python train.py --n_kv_head=3 --norm_place="pre" --norm_eps=1e-05 --positions="rope" --rope_fraction=1.0 --bias="qkv" --beta2=0.95 --doc_mask=true
MLP neurons of a small language model. Each row is named by its layer, matrix (down: output weights) and neuron, and shows model dimensions 16-143. Each number is 128 + 24 x the weight over its row's rms, rounded and kept within 0 to 255. A neuron's up and down rows have the sign that makes its largest values positive.
A block is one neuron, or neurons of one layer that tend to fire together. After each block is what it responds to, as a language model described it from the Wikipedia text at the highest values.

L8.down1285 [126 114 138 117  90  96 102 132 135 121 177 121  99 131 152 151  90 114 107 135 143 104 143 117 116 103 131  91 115 161 123 126 132 119 124  82 142 115 137 108 142 140 106 134 128 105 163 152 106 125 130 144 110 132 165 108 143 164 112  85 123 124 145  94 123 136 162 109 108 112 125 139 137 109  89 129 103 134 130  94 133 107 111 115 115 101  96 164  85 136 119 112 142 128 137 168 146 158 173 158 116  57 166  72 161 128 125 135 112  86 149  85 140 134  68 136 117 125 127 123 151 101 137 186 168 110 165 154]
L8.down1358 [135 143 124 110 141  98 152 119 131 171 149 134 134 106 152 155 154  83 112 151 119 113 106 139 120 143 134 141 122 129 145  81 112 125 172 133 112 132 138 122 153 119 112 128 118 126 133 129 133 129 142 132  94 144 131 119  97 148  69  98 144 143 111 184 138  97 145 135 139 159 122 147 136 120 117 134 158 137 131 130 111 137 104  98 151 181  92 125 119  94 106  74 122 113 146 107 141 134  98 117 114 102 158 160 149 142 135 121 122  81 112 136 111 181 135 116 162 126 112 120 134 163 142 129 144  94 108 135]
L8.down1784 [159 133 158 130 137  66 151 125 133 101 108 164 127 143 128 108 137 133  92 159 134 144 115 118 128  43 167 148 170 130 110 117 156  96 173 103 127 109 140 150 135 126 129 165 155 156  98 153 120 122 119 141 111 120 115 131 126 107 119  88 140 129 117 159 149  98 118 107 149 136 113 163 116 123 106 137 129 169 132  87 175 108 126 123 137 139  82  85 115 165 126 116  96  81 139 160 102 109 134 108 133 118  96  76 168  84 129 141 121 140 127 165 104 103 111 143 103  95 122 115 155 135 154  80 114 146  94 106]
L8.down1801 [122 114 140  93 135 110  94 110 155 105 141 112  91 154 124 147 127 154 128 126 127 140 162 154 145  96 113 130 126 158 108 117 120 103  90 113 129  90 127 113  88 131 156 124 104 131 181 138 106  89 162 128 102 176 160 156 119 144 131 146  98 132 109 122  98 135 161 118 137 106 126 124 120  83 144 111 135 138 108 114 145 137 146 108 115  98 130 138 144 136 108 110 104 134 110 119  80 128  86 114  99 115 165 125 126 115 149 124 150 178 135 150 169  90  81 132 113 153 109 124 163 150 133 117 123 116 125 153]
Description: Word pieces early in proper names or numbers inside tables and ranked lists, such as the 3, in a tennis score, the (I in (ITA), the P in Podlaska.

L10.down1545 [112 114 147 151 117 136 115 130 149 138 122 129 134 151 121 112 117  93  85  89 107  97 120 129  93 117 157 121 127 168  87 111  97 141 176 117 164 167 129 129 126 124  86 117 130 135 122 111 130 129 116 132 128 138 122 169 146 159 170 113 162 138  86 115 145 132 141 138 146 129 134  97 151 120 160 130 127 148 145  89 100 157 123 137 116 123 117 137 111  86 144 142 131 163 131 166 100 142 147 137 124 134 104 144 125 129 156  97 129 183 112 172 133 128 127 132 149 159 144 105 136 162  95 115 130 139  97 133]
Description: Mainly "part" in the phrase "as part of" (and infobox "Part of:"), plus weaker mid-word pieces like av, ar, ough and participles like made, seen.

L10.down651 [ 84 116 106  74  98 128 110 142 159 115 109 114 109 135 136 114 142 148 116 115 154 159 107 124 185 104 118 112 127  90 142 143 162 117 104 124 122 128 137 106 145 108 164 191 130 147 139 105 153 125  90 127 115 135 106 141 126  98 118  84 137 145 165 141  82 138 124 157 117 145  81 116 125 127 106  96  82 117 135 105 149 142 117 181 126 184 140 127 122 125 127 115  83 105  95 121 181 126 139  78  66 101 165 138 147 148 130 145 131 124  87 134 167 146 135 136 120 121 105 178 154 161 117  91 132 155 135 119]
Description: Leading digit group of comma-separated large numbers in wiki table cells, such as votes, attendance, or population (9,301; 11,378), plus column headers like Year, Result, Votes, and weakly word fragments after the, his.

L8.down137 [111 120 151 110  77 101 135 118 105 116 126 112 142 163 141 117 132  98 148 113  97 132 143  81 150 116 118 127 121 121 141 135 126 115 118 135 106 108  71  89 104 107 167 144 105  94 134 130 166 144 158 106 103 135 117  84 137 124  86 135 153 123 129 135 108 128 133 114 133  76 178 107 150 119 144 134 127 102 156 110  72 151 133 120 124 147 135 112 138 156 166 100 106 178 121 138 135 182 126 133 120  79 138 134 147 140 114 148 167  84 104 112 118 140 130 160  75 124 136 143 137 142 152 104 148 159 136 156]
L8.down293 [142 135 116 128 102 145 129 145 127 114 128 141 146  90 162 124 140  95 140 162 120 123 156 139  96 125 103 128  75 147 121 114 112 113  87 115 135 148 145 113 114 170 117 191 141 153  99 130 108  83 181 109  78 179 151 134 120 166 159  93  97  84 106 117 137 166 119 155 101 160 143 143 104 149 129 118 147 152 132  85 133 117 113 125  95 130  95 130 164 135 159 135 147 137 148 129 175 124 141 124 108 110 108 154 172 153  79 140 161 112 163 108 123 112 149 129 112 128 122 150 110 123 148 105 110 127 124 120]
L8.down1612 [107 128 114 111 117 128 151  99 126 130 125 141 125  85  95  75 138 118 126 120 148 138 148 106 113 121 125 149  83 152 106 123 119  97 116 157 178 140 147 142  93 126 137 118  93 120 131 119 151 151 148 157 167 110 132 124 121 126 136 157 142 125 129 123 186 146 159 126 127 108 137 136 126 141 110 123 126 103 102 116 144 163 131  89  82 107 130 143 152 118 115 115 120 139 143  92 150 158 120 126 117  82  98  96 170 159 129 133 175 144 117 119 137 171 129 107 155 111 132 110 127 115 154 160 136 126 117 136]
L8.down1669 [128 132  97 155 115 170 160 120 108  86 122 142 135 135 117 110 170 136 116 161 101 144  84 126 140 113 158 104  82 166 116 125 123 157 103 137 122 108 146 144 114 117 131 106  94 133 157 109 160 140  91 125 161 110 115 115 125 120 112  94 126 124 124 130 128 137 124 121 132 115 136  93  93  89 125 122 106 143 122 135 128 114  94 134 131 123 124 155 138 118  82 117 108 115  93 106 144 197 102  99 133 126 131 111 118 139 129  89 127 127 127  92  93 133 104 130 140 126 147 117 161 150  68  87 152 123 124 117]
Description: Word-piece fragments at the start or inside proper names and uncommon words, often French or foreign, e.g. Jean-Pierre, Nuage, Lighters, Normandy.

L8.down1178 [138 183 136 121 144 109 109 129 144 142 133 149 136 116 135  90 113 129 113 134 133 116  94 129 138 148 142 165 151 113 145 140 114 176 120 118 119  90 139 143 163 133 119 175  74 108 115 102 155 149 113 147 120 126 162 137 135 165 153 164 146 111 119 107 126 144 158 123 104 112 100  95 127 174 135 127 127 106 131  96 130 165  87 127 146 141 165 124 108 122 107 103 160 187 152 120 143 161 102 179 127 177 162 164  86 121 136 120 125 124  81 106 127 108 116 181  89 147 108  91  98  95  95 134 121 152 122 177]
L8.down1286 [119 156 120 128 124  88 143 145  94  53 164 150 148 128 131 132 120 124 141 132 137 150 171 118  68  99 168 130 162 117  81 133 146  96 165 158  99 146 124  94  96  93 115 130 128  95 125 143 155 173 103  99 145 138 178 125 152  70 186  83 137 124  54 160 123 108  97 108 154 120 166 144 115 111 116 155 139 100 134 134 160 173 134 164 139 111 124 137  93 106 131 108 148 172 116 134  98 137 119 141 116 175 133 137 125  56 135 134 146 142  99  81 147 145 113 130 109 138 126 146 118 140 110 135  99 124 124 129]
L8.down1320 [136 115 124 126 138 143 101  91 126 145 133 133 145 147 142 122  99 147 204 133 143 123 101 147 100 145 155 114 125 111 147 132 110 148 148 129 128 103 101 133 110 119 130 113 101 148 121 102 125 157 109  92 115 102 178 108 100 172 156 151 113 112 156 159 102 125 149 129 110 117 128 104 127 130 132 118 144 133 171 128 137 101 127 103 125  93 128  96 131 121 116 143 141 134 124 151 189 142  80 162 167 156 143 154 149 114 159 108 104 156 148 102 127 127 121 138 141  95 172  94 139 161  78 181 131  88 169 161]
L8.down1374 [137 130 162 146 166 112 105  88 152 199 121  93 138  99 138 135 134 145 157 139 100 131 103 135 145 128 128 130 144 148 129  76 124 112 149 185 143 113 124 135 130 169 125 109 106  96 104 122 109 129  76 135 141 138 124 113  95 145 115 137 165 111 134 112 131 147  99 134 120 127  83 103 137 149  75 127 134 141 126  86 125 152 154 123 109 149 112  96 101 128  87 121 136 140 160 117 125 120 109 161 107 114 129 153 110 117 120 133 125 115  80 110  97 100 123 131 115  89 131 127 119 125 136  87 100 141 102 151]
Description: Number tokens, often the first two digits of a split figure, starting a cell right after a pipe in sports or election stat tables (36.0, 35 6, 47–29); weaker on word-start pieces mid-word.

L9.down149 [123 117 145 126 204 111 114 100 143  96 144  88 108 133 148 113 140  90 108 142 110 116 106 128 143 123 127  76  83 136 101 122 111 114 114 105 135  79 138 115  84 151 137 100 120  92 108 168  65 139  86  84 110 129 107 120 120 144 146 130 102 136 106  85 107 136 120 121 146 130 137 171 120 128 103 107 105 114 122 154 151 148 145 126 106 122 102 146 147 116 145 110 119 150 112 161 136 124 104 152 158 124  87 117 169 140 104 102 119 152 114 153 129 160 129 148 135 138 100  79 133 130 141 137 148 110 126 142]
L9.down752 [ 88 121 140 112 124 127 164 111 161 154 145 143 159 166 146 166 145 114 140 152 133 122  91 139 162 128 135 162 112 112 122 147 130 108 107 148  67 154 103 111  87 108 170 150 112 110 157 191 172  97 126 118 130  98 150 113 149 146 124 145 110  99 108 159  80 141  95  95 109 110 149 136 151 118 145  76 145 115 109 133 115 101 155 135  90 132 129 143 111 124 108 161 112 119 115 115 168 150 162 164 132 108 100 149 137 136 105 159  96 120 147 145 134 138 152 109 132 143 137 128 171 132 127 118 146 101 142 154]
L9.down1036 [ 98 158 136 159 108 133 139  88  97  76 111 109 119 146 130  84  83 115 102 158 176  91 138 129 105 112 100 146 105 145 170 147  92 128 158 155 107 121 126 116 123 126 166 141 162 108 109 190 139 142 155  87 143  86 145 159  96 132 100 139 112 154 124 141 186 140 152 130 120 141 120 129 126  84 103 119 129 136 143 114 108 159 160 119 119 115 116 119 147  93 126 124 139 135 156 138 110 123 124 100 102 131 115 132 115 169 132 116 128 136 149 158 110 127 167 102 142  90 121  89  89 148  93 103 127  90 137 115]
L9.down1786 [141 103 165 124  99  96 143 125 166 122 169 104 115 142 150  93  89 128 136 146 158 143 129 114 157  83 150 107  91 162 103 113  83 133 130 138  96 120  87 123 135 148 136 111 117  95 159 135 137 112 120 141 131 148 151 134 114 172 155 164 116 114 133  96 107 131 127 131  94 105 127 111 145  71  97 113  84 154 113 120 137 193 121 115  92  88 139 116 128 140 131 124 128 157 122 121 177 169 114 151 139 129 143 145 106 123 105 111 135 136 124 165 137 168 143 116 113 104 118 134 131 149 142  97 116 156 124 143]
Description: Word pieces and articles inside foreign-language (mostly French, Spanish, Italian) titles and proper names, such as La, de, du, Universid-ad, Be-au-vois.

L9.down621 [147 125 146 128 109 144 142 146 137 187 112 129 112  88 113  91 144 116 158  93  85 143 125 108 147 172 113 135 151  99 106 189 125 137 168 119 138 135 109 155 156 137 114 167 121 146 159 118 157 137 114  96 107 161 142 129 127 115 130 141 129 155 139 118 201 120 128 177 160 122 129 151 138 123 117 137  76 103 141 152 174 116 138 149 151  59 134  91 136 100 124 121 159 162 134 138 139 138  96 128 117  78  77 150 105 132 147 129 127  99 167 114  97 180  75 130 154 143 128 145 136 165 128 127 143 117 181 153]
L9.down1249 [104 137 142 146 158  89 119 132 111 112 102 118 142  81 106 148 125 130 136 168 137 152 112 124  80 117  97 117 138  93 134 132 139  97 164 129 155 121 101 147 119 190 111 110 170 175 153 156 173 187 169 155 113 124 177 100 112 151  75 113 128 158  81 116 121 139 140 148 122  70 148 125 141 152 103  83 127 140 131 135 123 138 158  96 143 130 129 121 155 121 136 143 132 138 171 129 169 122 122 136 132 125 140 114 119 147  96 122 116 102 114 112 110 137 112 109 129 133 129 118 116 115 119 112 155 160 153 123]
L9.down1560 [103 110 137 165 137  96 141 134 122 116 175 105 139 146  69 142 130 131  98 143 170 121 109 138 110  93 115 146 134 164 171 135 149 118  94 139 143 156 116 119 140 141 112 112 142 115 149 169 145 159 149  69 127  83 139 128 126 145 169 121 137 154 113 145 120 107 164 146 153 173 153 149 120 113  87 104 128 148 117 125  99 110 137 164 107  95 105 139 152 128  86 121 124 144 126 101 116 110 108 127 140 135 116 121 119 134 170 128 128 195 149 130  80 130 115 161 119 128 105 152  67 137 146 120 155 128 139 142]
L9.down2041 [124 145 171 119 181 125 153 140 131  81 168 117 142 127 127 157 166 155 133 122 106 134 126 158 117 143 138 102 109 182 165 144 191 101  81  94 135 146 125 126 155 114 110  87 128 130 180 187 114 175 150 132 128 107 161 107 102 136 145 120 122 187 109 148 135 103 155 152  88  97  84 100 139 143 103 156 101 135 166 163 129 126 115 143 143 115 139 123 154 160  95 141  93 137 119  97 172 178 132 119 114 143  94 112 111 131 150 112 128 150 152 147 139 166  91 137 103 151 143 140 139 125 101 100 119  99 145 131]
Description: Last digit chunk of a multi-token number, mostly in stats tables before a cell bar (7|32, 3,6|38), plus coordinates, times and occasional word endings.

L8.down287 [ 97 134 110 136 124 116 134 184 128 149  98  99 122 137 108 109 143 101 128 110 108 106 157 120  98 150 133 145 103 105 106 132 123 125 171 167 146 193 116  92 139 120  99 132 141  95 102  86 143 107 189 143  97 142 138 120 115 131 118 159 146 132 148 145 142 123 118 118 157 187 162 125 155 155 145 102 137  96 166 120 111 171 109 130 123  99 124 157  99 105 135 102 129 150 118 163 133 137  88 165  96 100 164 162 133 115  96 107 182  72 111 124 131 124  94 119 110 136 103  96 164 145 120 134 155 121 129 159]
L8.down1035 [115 121  79 136 125 115 160 144 161 157 150 136 116  96 100 178 124 136 126  85 127 112 112  89 161  85 116 122 111 115 123 112 137 157 158 154 163 149 105 104 151 137 117 151 151 148 148 151 104 158 154 138 135 103 121 128 150 173 154 143 151 134 121 127 173  78  63 156 134 164 169  88 146 132 116 130 147 113 118 115 127 113 125 120 180 135 102 151 153 112 130 148 124 107 131 164 128 128 116  97 150 125  69 138 123  95 164 141 107 131 171 151 150 149 107 171 128 154 134 134 131 135 125 153 109 126  90 108]
L8.down1407 [127 187 131 140 116  84 141  92 161 108 156  95 119 138  92 105 106 151 116 110 172 108 136 101 154  69 112 136 110 137 134 112 165  95 148 142 151 156 118 110 167  81  99 133 125 163 112  99 143 101 119 142 117 148 173 206 105 162 156 102 134 159 112 136 133 124 117 124 111 113 148 143 155  99 173 114 118 150  87 177  79 123 121 141 163 159 162 122 143 127 104  95  97 116 130 139 120  56 182 133 129 116 131 142 158 121 119 138 110 174  75 142 143 122 114 106 124 138 123 126  79 118 122 163 148 115 113 103]
L8.down1572 [131  70 109 122 121 135 148 145 108 101  51 149 153 155 147 150 111 153 118 192 135 149 123 117 116 142 140 122 141 109 100 115  88  99 159  85  89 130 134 111 143 124  86 180 135 149 108 100 134 104 107 142 181  59 124 130 142  91 137 125  90 166 126 131 116 115 151 112 123 124 121 146 131  96 171  72 135 121 115  85 145 128 117 132 143 101 127 147 141 140 112 135 103  70 130 129 129 124 121 123 100 126 132 133 125  80 127 135 161 100 104 161 128 129 136 130 133 131  85 160  84 102 127 101 139 114 140 150]
Description: Word pieces that begin or sit mid-word before a suffix, notably ire in director/directed and part in particle(s), also season(al), ele(ction).

L9.down125 [161 121  74 112  83 184 121 148 103 107 119 157 113 128 130 126 149 137 144 129 116 116 133 125 155 148 124 121 139 142  96 125 132  98 142 141  98 123 140 146 119 107 144 117 102 165 124 128 125 130 146 159 168 147  83 142 119  90 149 142 106 145 130 164 115 118 127 142 113 144  97 125 107 136 149  85  97 134 158 139 171 121 124  96 107 151 108  92 147 115 139 155 154  91 128 127 155 144 115 100 144 103 149 111 166 131 139 129  36 110 148 134 130 108 112 158 127 136 133 113 132 144 128 133 138 149 175 119]
L9.down506 [108 157 133 116  80 142 147 136  80  89 131 139  95 126 156 134 131 162  96 103 185 130 120 151  79 123 154 130 165 132 147 143 205 119 129 121 123 153 168 104 114 154 115  90 125 136 135  97 134  90 131 128 145 104 128 155  84 106 157 123 127 134 101 134  95 124 121 137  82 117 106 163 124 142 140 142 105 116 135  91 141 137  92 102 158 151 134 109 106 114 118 136 101 110 162  92 153 151 132  56 161 106 166 125 146 118 135 115 102 113 154 164 144 104 106  86 133 135 124 147 150 132 110 126 109 111 128 153]
L9.down1039 [125 118 146 165 106 140  82 101 138 117 123 131  76 123 120 118 113 145 124  90 113 130 182  96 115  96 135 154 132 116 141 137 123 112 149 114 122 100  97 187 158 162 162 138 142 144 113 138 141 173 123 127 145 134 138 141  88 132 136  83 137 126 103 172  98  88 123 116 113 107 170 149 151 144 132 148 114 112 166  97 119 104 151 140 149  91 160 116 123 135 138 125 135 103 128 134 115 136 145 122 101 134 140  95  98 137 154 177 110 138 130 100 190 195 120 113 179 100 124 134 115 146 113 126 135 104 127  80]
L9.down1126 [137 165 153  96 143 114 104 112 105 133 159 167 117 126 137 158 181 126 146 131 150 155 120 159 137 163 123 125  95 130 125 135 127 109 119 116 132 159 164 140 108  99  94 188 115 117 141 126 125  96 137 128 108 100  64 126 131 114  81 146 119 109 128 105 103  99 136 144 143  75 155 124 140 119 138 104 130 109 130 156 122 110 121 187  99 102 145 150 114  86 164  98 136 140 112 123 145 102 125 109 126 141  98 133 162 121 152 156 144 159 152 147 151 138 131 154  98 156 140 131 143 142 105 157 148 135 120 108]
Description: Mainly the word to in any role (infinitive marker, directional "to the west", "season to season"), plus San and stray mid-word pieces.

L8.down997 [123 122 152 141 126 142 134 135 112  94  60 145 117 159 176 116 171 102 158 116 140 134 131 138 146 100 142 141 165 135 149  75 166 137 123 115 154 148 110 145 154 106 148 119 154 139 130  83 160 123 101 141  90 154 133 122 124 136  95 115  77  96  90 130 126 127 105 122 148 111 152 161 159 172 154 161 119 156 103 135 120 114  82 132 130 152 139 150 128 102 141 168 123 101 129 144  65 120 127 154 127 102 149 134 158 130 111 147 101 125 114 112 122 128 150 118 119 119 113 156 115 155 116 111 118 137 113 134]
L8.down1804 [186 140 137 148  85 139 131 152 151 135 110 103 114 162 134 125  74 112 156 101 171 113 151 133 118 124 160 169 119 104  98 111 148 120 139  70 154 148 103 133 103 134 127 111 129 124 100 115  75 142 153 124  93 137 133  95 108 126 141 154 144 171 165 145 112 119 103 148 128 117 166 153 126  86 148 148 121 104 171 130 147 136 163 144 123  73  92 160 149 127 109 120 143 134 107 123 105 150  82 141 147 119 151 127 135 124 114 117  68 116  89 138 133 137 130 114 130 118 119  98 119 127 130 148 171  87  74 131]
L8.down1832 [ 97 156 121 128 126 100 146 168  50 109 136 120 156 150 117 152 103 119 102 126 118 132 105 153 132 132 133 168 124 133 145 110 113 114 144 133 146 123 123 101 125 164 102 120 161 150 127 111 118  91 149 149 151 139 115 165 102 149 128 113 141 176 152 122 156 103  97  60 116 147 158 142 113 126 134 123 153 103 131 176  97 135 113 128 110  75 105 135  92 109 130 149  98 152 136 127  92 143 129  90 148 177 131 136  94  88 121 134  81 121 117 148 131 121  88 126 175 125 136 104 109 101 120 150 169 107 150 131]
L8.down1974 [106 156 115 144 173 148 121 165 172 133 154 129 160 167 137 195 146 114 146  98 122 110  99 102 139 156 101 136 141 115 134 117 168 145 111 158 129 112 162 121 160 124 126 136 119 102 167 138 133 176 104 132 144 138 180 113  94 148  80 139  94  95 115 204 150 121 105 121 135 110 132 118 109 110 135 135 117 101 133 145 111 127 170 103 118 155 123 141  93 131 131 155 120 176 137 115 133 130 145 169 107 128 140 125 109 128 122 126 109 119 149 144 171  96 131 131 110 122 120 151 111  84  62 142 155 160  80 114]
Description: Ordinals and quantifiers opening a noun phrase, like first, fourth, most, only, second; weaker on mid-word pieces of names (W-orth, Prim-era).

L10.down1604 [149  99 115 102 134  94 114 170 130 104 125 129 149 127 137 105 109 114 113 129 115  92  85 188  98 124 127 171 142 127  68  80  98 164 115 129 175 162 141 155 139 125 127 138 131 136 121 141 143 131 114 121 141  77  98  93 135 111 104 121 150 110 103 121 121 101 138 102 121 123 113 101 108  81 122 158  89 117 119 138 142 144 113 106 182 118 127 154 154 121 154 111 149 120 151 125 124 114 168 149  82 122 123 131 137 143 133  62 144 179 131 143 161 156 161 106 123 113  88 164 124 138 137 122 142 123 110  72]
Description: Ordinal and ranking words such as first, second, 23rd, best or Final, mostly "first" right after a subject ("She first sang", "was first mentioned"), plus scattered unrelated word pieces.

L10.down186 [138 122 139  88 143 129 181 122  87 134  63 130 125 129 131 141 171 118 131 160 132 136 168 133 161 101 120  90 115 130  84 135 123 138 133 157 120 121 138 136 167 119 145 160 160 116 167 152 140 153 117  94 137  84 119 153 151 123 123 118 125 135 117 130 136 112 115 120 129 165 112 119 115 131  99  88 128  73 144 109 111 117 134 125 114  92 177 123 132 136 119 141  96 150 143  91 113 109  85 123 115  96 119 131 160  81 159  75 124  99 156  80  92 106 161 122 110 156 129 135 167 135  93 124 140 132 121  84]
Description: First pieces of proper names, often a capital D after Grand/of (D-uchy, D-abo), or first names like John, Thomas, in historical text.

L10.down289 [145 126 118 144 113 172  86 137 133  59 119 158 107 124  92 125 122 105 107 128 151 146 130 143 126 155 161 129 132 139 131  97 148 124 116 122 153 133  89 171 134 158 123 116 147 121  97 136 115  96 101 146  68 140 122 105 121 121 133 134 109 120 166 126  94 114 155 126 140 132 146 118 142 139 128 101 134 148 159 110 146 153 122 135 124 102 128 153 152 105 127 138 133 101  92 116 152 126 136  86 147 150 132 128 163 144  91 140 110 134 146 130 109 148 137 148 158 114 177 149 137  86 131 159 104 136 127 144]
Description: Tokens inside pipe-delimited Wikipedia tables (chart, climate, election, sports stats rows like German, 36, Republican), plus "the" in census boilerplate ("under the age").